MLP neurons of a small language model. Each row is named by its layer, matrix (up: input weights; down: output weights) and neuron, and shows model dimensions 80-207. Each number is 500 + 40 x the weight over its row's rms, rounded and kept within 0 to 999. Numbers have three digits each.
After each neuron's rows, "fires on" lists the tokens most often at its 100 highest values on Wikipedia text that the model never trained on; "fires before" lists the tokens most often just after its 100 highest values on Wikipedia text that the model never trained on.

L21.up414:475518512574554490502489515474478487504485425528457491544510557531463555508553474573494499488499552425618474509488465494508529552511547456473474514505503483447483502510541503530399508555450575556437443523463504473536453455531551533506451596568483479504501558440504495572548557470465479571455552501552559463556484461493492531518535528450468432434463473484546507544524451545527510406483
L21.down414:514529425556468532603545539492523538471459511513480500494459539479523502485494541595474492447473535503509477500513558514508557446458441530493522522460527486494543510543494484539558574495575466454554560542604536438498500552570431604509565549525549527521461480514543504500518493573494513486468493544484446472445489527531445450441582499512474486459475482483441459523477443486564520494502
fires on: " ", "9", "1", "8", "4"
fires before: "2", "7", "8", "\n", "9", " |"

L9.up862:504506450469544512445535449510455497457470474475510479464506574564510505525481525515486474510601521488567448551475465428544522478536526510498480505482431484529525481471499464545518524533473526522494439542500545454514501566486461516494373458517490543532496539499420466560545467487509387525415466522485476457600458471547456462563474528468472454530540488487463482460536521516465494491481
L9.down862:474525435548454532475592426470460441587445463470446527492458550528559555495532525508547488543460439441433529478478462507402449474543569393471511510498499491485509460470547480554485497501547533529497587534468461498491597488515489541520466557548483468496528556549490534447410525537529502468469493492496496451525507452496458543469581461517427554485475475519522548485592497451491508453433
fires on: "0", "it", "ction", "et"
fires before: "1", "0", "2", "ted", "ially", "ial"

L21.up1:467490511497498477563488501433437531557541514553491512462528513487492523542507540447516554577476504529489475548502465560507496482556493503427469487497510489510477462496501536447521484456475483525453470529471518511443507521506463438509445514462415475579469525420530476482483513520463439547446576536555600495475571526495503511493548544497448541457465582559538436576543551466509465473464
L21.down1:465527573447540459479470486538439535440526568479481523496519481469564477603501471487549497484504518504488409493532625457491483537493469440599435515518478457481533491457478465392514461551541526453484483513496511439484571568479475500444483503470462450537465434479471481428528516485493514476523576446541490492578505493464480497449502526542515499449479519519460531449553530454490498437483
fires on: " struct", " cult", "ult", " architect", " capt"
fires before: "ure", "ural", "ures", "ured", "uring"

L9.up841:488501528475506499464458483393498448514472491446537518524551502494506532445508527493517533612456554496464389538479463554437424510491510474482468440433544466535536536470519545511477498587516500461496472441493475546468502469496517502482511538513500498518532523466525510513495477572486521571433512529565519478426566507484516479523533456531463545412479552571548518429557464449438542435465
L9.down841:522535474475470532474403464531512518529542520480473524521552476540501480575548550528489526508486508566524513419532488583477556500521492507494539487455537507497488471530488451426455459450536502576513503598508537490552514541464462534459546587495431482504480445419501467505471549537487537529521565505407505492471420461503548495472458461407593487483494493408507544544552521491438475473463
fires on: "ess", " cult", "ict", "ult", " capt", " People"
fires before: "ure", "el", "ural", "els", "'s", "ures"

L18.up95:526455515518519493480497463503451490478479484443500464462561534530556528432555494545473556490526471483489549456484466489477480467533430434505502444511548544526553438488514479508541483526531483468423415545444476509491444513507507518504483454581521499536468553466492586558522469518575483485486490524459482449556574459561504570473479554527552531531551543454525489521419470470509572488586
L18.down95:476439504546516522467572629504552509516537472504496637495479563480504499447490456449515544487503465469552456513447454549503454477497473550497511522512488522467554493517445433549497551477534569486475498482557494512484468500480502503491509470593503461516430475555478504396538434506501500555487488454553475458477514505476446463533447457520470514461517508438516413534509533516533544464457
fires on: "1", "CA", "A"
fires before: "9", "A", "0"

L11.up254:494445419516489520457535415436475460454466516499476466588488511603480462474519528481521540418557524412458456429513488470488453436539538520500527486485510473595517508483535433520477525516500512461499456537470518487480533517458464509455521498492488516538447566394455463530493482570481535479477400566503480399540560567525422457537485562560445478453484522618536562488515479482483511508465
L11.down254:529505460498474446495511527445477496529465493466510510521495528520505415512511471501602474487531519457469516495479572448547451472508488517516559480446451511536460517504476511495546505525498469514501501513336474563476541489497454493519494497499532500549461504425493483465496498510497481527523474529504540439601534478490499441458527511460502461496492469517503598431493502522480548519477
fires on: " |\n", "\n", "-", ";", " ("
fires before: "|", "-", " |"

L21.up552:448531512554423507561501515477539435538492517568539466533495627517419477508459516519518490563430422454469502472487486504464533493552559487485548435474550487579573530504511502485458535468544507541487484475416528487495510524574572490527517536472450455487503532485504517468506507535475426500497473488469566448546482479537547441539533444531535468498513482606514468485535482478487487487495
L21.down552:454474496456532532430497474558453472454495538484495502460499491562499488465543486526473506502459560575502503530471462480437474412512527552523479539445476558517548499426544477436541461514531469512508567526541416480471525550442474508496560522485484586554612536547476473506560471434490556447476534458494464483452442454533530478539484571539490499524430488466463497576495502429542498517477
fires on: "\n"
fires before: "-"

L18.up827:469506536480499504478524502483529507418466533433515487512548557484531562577499526467554512487475459463539472496473480504455508442504533462550589460487553477499511489531466575451485515564534554505521460549507507525532503463467529454588532524477427471531484605512529581498466591472518532502576433454506488510520446567512532453567534562490533479466507510523530493504471474513496458468502
L18.down827:534559511488501461472482491512451495543461460493504511449470489478539514560446502505449513529469568460493547537545410438534569491517525559470483558526585437481459498469499505582536539569536421523474521494475571482500513526541471461425439533516490504524493521530547516506444532514481538422494516478494516507500637512480555466548514484505542552493531483462492538488500505461458451559497
fires on: "5", ",", "2", "0", "4", "3"
fires before: "–", " |", " |\n", ";"

L19.up778:465505491544442486464524487492451527470519536420547476534373480542515449545493546533540478521496550538516502488533539542476549447457559463497495471455494546433468539494524593489500541585464595504536508499542422535509549515455422435488500549537498569539514557459467562450515484541560508539483526504542457526518503456554439440559496461494482521441530504518500493419470441418420511429421
L19.down778:565448549470471501585439574573510581505495438501477453473497593509538511499481437513472410533461486443544530516517558487510481537489509553520515526570423525489454471486488427520415516505480489543460500428468563448494490485519522516503499435435548492429465523536459493490447512460474501474495522490515519509437435533448469541490459495499543494489441547436516524500505512529486515525529
fires on: "2", "8", " -", "4", "7", "ga"
fires before: "–", " |", " |\n", ")", " Best"

L21.up70:530451485469531450479536464490488458439475494451516508507573539548489503495499530427463518528559436521535495461463462524445492495596487573475550506479466546478545528506501452448497454507520557519496440482432503530533461550429536503527595506497521550502410473495479513528549552563516513529454429457541449473513528481475456509495565487550483450515484516430547462511441447500434541522515
L21.down70:530491462457532565441472503446449522529494483497492661400487526451568498501474467528471485480462524505539515553536428550462521483530498488539493583497466537587462473493529495477501419538458527523524475504523479490504563498535525536531485464462451517523583468475502528489481458495533537513445453460553540530580488537437520480432471501520530495442468476439508492499518554453562482586533
fires on: "2", "1", "9"
fires before: "0", "9"

L19.up23:463433500469492488535501512490445489456485521508551506505548485517483490403463506518495507523621556498484516517435490480387480519517544511492471486537461485444538526491476491498503568533541468474529503447495580490469506531537535495621520450478541479441477552529470558445545533505492569508476507558520494471461459509485474588589564498502477529512497524536540581491515545445542498539509
L19.down23:560541536437521504532553423537399492479532442590494571493505425470490379556531449474440454541507512541505512493485534521522484480483463453488496550516527537510544542498537521466512505538544495547519505474538465427483468521546455507581520467472470518563570480450511550454512560459581485577447500487476464508494509544559474471522533404527471509560453433470483578517571521474538461510448
fires on: " March", " June", " May", " July", " April", "arch"
fires before: " "

L19.up133:529458484465558483524451469494479448454476571436562463514485499544475510464528492449460520531583489520471447502518491484555413558553513570463473406495531574502527480525483512531460440535537503508522524500440525503523575547512547480544486461478570470546524466519471483447516480518489536466494446490523541522469458503469486475492451499479536461502599500473531531559491476519515469461520
L19.down133:535468500457458557480542406548495463472586482475537555480547596429463479533626527506432486435552435542468530484518461546463477494516496510527507528551541490582515550521481518499575500520470479533510505462443590443491476489493446471478491541509523529513530465539500481507499465523537513504559432556466527487496567543481487432479484442548471495526445497461532488549518525483548508503454
fires on: "1", " Mo"
fires before: "9", "6"

L19.up833:569562469474548508424453552508454422491457481391473529477553475516518504488502455442477531543475433512471511513496463457454459476557466530485475453526578552496559518458555504499458516587508416483540476514502461625522513492487516528530463456539504538529501482527499535444570525465526474486470492473504511479525541425498542439496473487429504465539532499464508509522525465472503562530525
L19.down833:518481536528481501561457557460486547560546450530548556508483534482503494535493520449459526504538554471462531501539378520537539552556529515458529596485464518520502486532516461482533555480475523462472541546523541485463456485565529541507507551415433490411483487450444494524474476515478573511534498492433473519454472544524530575529550529513450506496493520435484443577457552532478500492511
fires on: "1", "2", " to", " Sch", " "
fires before: "9", "0", "ro"

L21.up789:488475491494470479453429480465487538547444525464520498526479445498490551540525495529467519523491482485482462495515477443461546526606527449457429541445479528540519481583544461518496474509503515514610515495525518486536447577463500552476405416459500411472449500421497564521566473386533481551550467516504466554548543508527504503522429469492522518561535504506480450528476463491465480480524
L21.down789:514479484467562459521474450474512522518496418542546487467502483492485506481536527487459460446443520479489549529442490535593485549497444560476538479513498459530560498546538537566543461510421530505468482517475504456450471529405441545531410502519526541624514555425482488462430467560519460408482503494488512454591464522497499499484541542472530485530493488563516494464476505521514456536539
fires on: "1", " Pro", "C"
fires before: "9", "8"

L16.up80:442481545486510494537521391543556540423442525511518478515521546454556474527506522527447482562543489498435502526489467445503436497538482500514493504524542516499521437489468466513434484508517529455479527561456496503473598562535466510495602405517490512555515516508507497513541530491517583522504443431543589481497529412496480499495494561568461470515514505564482511530476489477484492519494
L16.down80:512450516425490515475569423521501474515481452484518474488572411495483463530492441492467508515536527554515443512491531528388442528575504463483471520484526574521524540511456516543425485525527482479496457500537511465424511502504516469567443443487529440452506469498544571464508540537466493598494518546482490516462523508524482491498487470505532495486514473469516522565503528565508572503544
fires on: " |", " N", " the", " L", " W"
fires before: " ", " L", " University", "C", "CA"

L18.up760:443542502409485487432508473456498544484473394526479477500517538434538501511482488532527496510426529525463498451467489478457507512488519483521461492600503514593481507478502431468538487495469477465522484529451444504485605584490492503534537539520453584462485482549470590509512491504501517513519494458605550510553504530464461443441517548537505470483468518542530537392490507471541507450497
L18.down760:476484554508527573532494551552547447458546554573532475548461505544472564522450494534624556485543517493511480532477435548484470413487455446496451512580467479433463529446527521498530484502610497504497534484481491505465506441538567489490448500463558496474548558479508515500513493438499443460427445506436484480466501466533526513507534449524531544588484487473475451603497506482472500552558
fires on: " ", " |", "0"
fires before: " ", "1", "2", "0", "6", "7"

L16.up785:418520535511513493580487474481534493519471468517490486542573557461561490543481476507518497529439474484459477489473461448446512528450462464527475535516538561509501457439492410445490483528415512494515530527472514600487468498537480503537494516419483442507499458524517460481469494481607461457541471507498479468498533470448440453550459513532514556499565556447528511493444478476536472430521
L16.down785:557582503465519503492465533511501458465498542434560426502523458527532596455490459465472479449442470476481486523527508495500457488523533600450461515512468412484469475536455538513481546526479479501556487432453513497485529506468481472425565497426507488515469469510458476552539539495537506433507462467615476470484466562501422493521454450450506525466486454446501489467539439550530489477529
fires on: " ", " New", " V", " new", " F", "th"
fires before: "1", "2", " York", "ris", " century", "ish"

L21.up1019:509505461459610420477531484520524480446533494488497483419441565446479523495501479519514521514523461441475430475547490448559550545501536452487519447484544509521465518537455469530564522504527507536446433501490492624520514445489453527526460463445512427571484502481418475504492479457522481552444408469588495533527518532519501518475523533462494515465556476580488528490467468528466491493437
L21.down1019:558526473515430525521455501449549503473562471555461565464547520532513469492496520427540440500498442522432495510534598529529492491502505479507514566563501541552534440458512458519501573559471440475566564518504477515466540396517569495563474580519512542457510499503498520480481493471512529475543501497442455455480441500498459494530498474540462549482497538486479465551526512527445542526537
fires on: "0", "1", "9", "–", " term"
fires before: "9", "0", "1"

L21.up5:486530488491495462555523522483537536436496497483479462499442436431466476509485528465524513484557449503482460520487486473460459507576467503510530514497448497517480447465456468459421562456483616493489493544442485514456482440552458529599510467500507512528499555539464511605579526561469453486508521499552533448517510468439471482492551466487541504508552454551530487489485458491541511516471
L21.down5:492534550497537442556490441508555477499528467511455536488449456503503578476498528434431508549556504541525484470518399452503438488531455493452451485543516487519473487468476532560510529490478536508509428562540443497491490540472449447476430490539514490507545521554450459517580517522540506502477480415595464479453536444430475488471548483510591527490550483540549518492553488471525566494532
fires on: " "
fires before: "1", "2", "4", "ult", "3"

L10.up950:502473517479575480418587513417542480464509414477518527432523485477494511573557506424496555519542507489481516450445466504524534502562599515490476470493386505459474474425505441500423484493492522467544465480463495479495512513526475452530489542562453496514460518530426473476547496499556450574507449540491476434531522513525509507572500527448548547410518490516531549494472493507485507446523
L10.down950:470529462466509548527520443519563476504498481459539541573419497497406518519464500526501499529465462451471522438477457460540498470491487501456557525455410419591450483482522517467526475487458465488499515617520512478474554452540432481515503615548494475511539501547461486478531490494476517568513479474481452517585516512503528553557535553480490500450458453459488463514452458487493536468518
fires on: " Preceded", " •", "}", " United", "°E", " led"
fires before: ":", " by", "\n", " Total", " States", "ad"

L13.up430:447570508482497498479510519505550448504478468470553510564569626511513489483482480501440502587509513459488540486519478484489451495544454563507481509529515524550499536505517531550424515514423457489467417476443463512455523468553489573472526560442523487464515446497510483480471541512509462528493506465519480436448519481554520526500612487521504493476538528472625506456515495421486525432487
L13.down430:499492489529535430509464460515562590479609484470528471526602387488458476538569468544537462563420543486562485473480565501533511445495428467511445538471485498496522465463568504490464544531534423511454514565486493432530556455503478432510473529514491504508503473529503524477482467468550466439462489524488455474522473460514508525520467510511581406429454447491588570523548516467526530461525
fires on: " |", " Ch", " Br"
fires before: " "

L19.up1011:519489511567497509500497453490503453463485531473442491596549436514463551508456437547512540517526534483379512464484447411493492454523562484508465425539513476476420501490509490506522500492524480475539523500515476509452516542449466465518468457464497440496507535491505505432556538479489526491479519528478549535459542445527481465545495478490466546524515524511512542431457483476480529489516
L19.down1011:491497440486448447565485511487545509461527501452499530491514455481503570526484532495637541539559506499452508533547418517468502492493493440592528508507501497529455463470546440459537498496544471478538567444499485507533485520459520549514529452431524521507575540477448529413495431458514495454450559458531528589483474490446429546496546501492469568508498433521482492484499399500462482507529
fires on: " ", ","
fires before: "1", "0", "2", "3", "7", "6"

L16.up490:503559504432527515451489463507433480466463445402415495472532512496483530503492544514508562518512523474470492554559415397468477496509536563533521493522528497539494448509482549480513532488370440447469540540480522483504583499542503478515590517506503510563480501457485506556521522531497502532497528475492535481464505549461399505490563522552490482453557495644464499447471519504499450464475
L16.down490:531506422503502500448531453483518551541513477426504532489506487482473487561500455482593501546519462557540464463516378446526503531472587544614421529488477475506455534494539578543525455465438498515473399536504497554522505453527491417476487518574459481514523585592502531427505489542464495470569481480553526501608455478481479492482518554453562487435536456538514442460429510528503501495501
fires on: "===\n", " ===\n", "===\n\n", "====\n", "==="
fires before: "-", "|", "The", "S", "In", "On"

L9.up850:477480493448502452467521504503525520500459502529514491512523532481499502458545446432516516505541439488437558498548474508487508547501555507488585470453493442554517481524474435499489513525461461440454426449499470503517525497519453451515489505536521453525474526458510488479529563491501540489511444444481506403557520548506542488527569524472470505564502455506537606421446473494481434471454
L9.down850:576535513478499557450489533478441503517612507506477560495551462528505452494491479515589487510450568529479478480533436465505442492514531585571525497492543472525524443503434471503593469484534485475486538503493492525514516502439517506512499473532410486527604542519546517492505535467495473512518520432585592503534509505475456487459484495467511491433445529503408522542538531501442541546561
fires on: " =\n\n", ")\n", "\n", "\n\n"
fires before: "-", "The", "L", "A", "American"

L18.up27:490519435454446475539479479463511512453485496475489504572546511481481500495490483528538491439442496411501448521442492505533466500512530497469494530463492526492558543495552477442456523505460538532551474536471511507493555455468448463462515495556489526590455513426463482537491537552501526542457465555524524430505508481492490484555544494560487502458512495537549518531532474473530522477474
L18.down27:540435534466450486443464495511498480497473467503520525476475508503554391523511505472594463488513449524539483540499525458491503489514476433532539473509497503545480510545514515508521528519446459465504496508489501486490559496487469516545512511535544476502489547506511559496551525522508487523523539507531516496559524441525502449424517540531492456462535477564495553461462452463434524511489
fires on: ".\n\n", "\n\n", "|", " a", "="
fires before: "==", "=", "The", "S", " ", "In"

L16.up684:393444478491515506469460494517494500488521491471495374584511579483512474494518645510507519514555524493488523477510464404503496514529496511503497508503480506558441509518438490516440555526534530491581467504511512525463500504460482482485431414470484482512437540586525442467499455520510500471395424424485503485490472469490471473516496533576470520542475584489518527515516582496501476527525
L16.down684:526479523529578426493449473524500532481518569460497471535460504517506437524410472553539510430459508466492466444529533578405497558525513613527592516496439507453509530510494524539450442531425532529429564526480438453556477460468474495549508529431526496546554424480420514507524546440490488583515487501490523507545466508485502530499547493502494436505538528516462535468472470459532447513490
fires on: "2", "7", "6", "9", "4", "3"
fires before: "0", ")\n", ")", "–", " /"

L19.up142:485448429526499460597478477509544557463326448496536438434478509533525520532489504517509550492539469511482490515542464488514500518514492460523514496497444480512463480451493495478444649449465532472522517492529504516485502430527491436514526527513546512524475552509531534499524466612554397535430459492546474516541494514507432500517526501485485507531466540523553449534468525511427459470495
L19.down142:537491544518570440546540474574487399504496459497521488477446474529574475515499481535537502478529482437473523452461513540484504459493470491534462493452482465515520481495578449446488463455542486532574509478475531501474471464515505517506480466546537512484542490478544494516583461478469564504514539481563509503463545522478465505566438577508485474511512531483421540404518442561516531620565
fires on: "2", "0"
fires before: "0", "1", "9"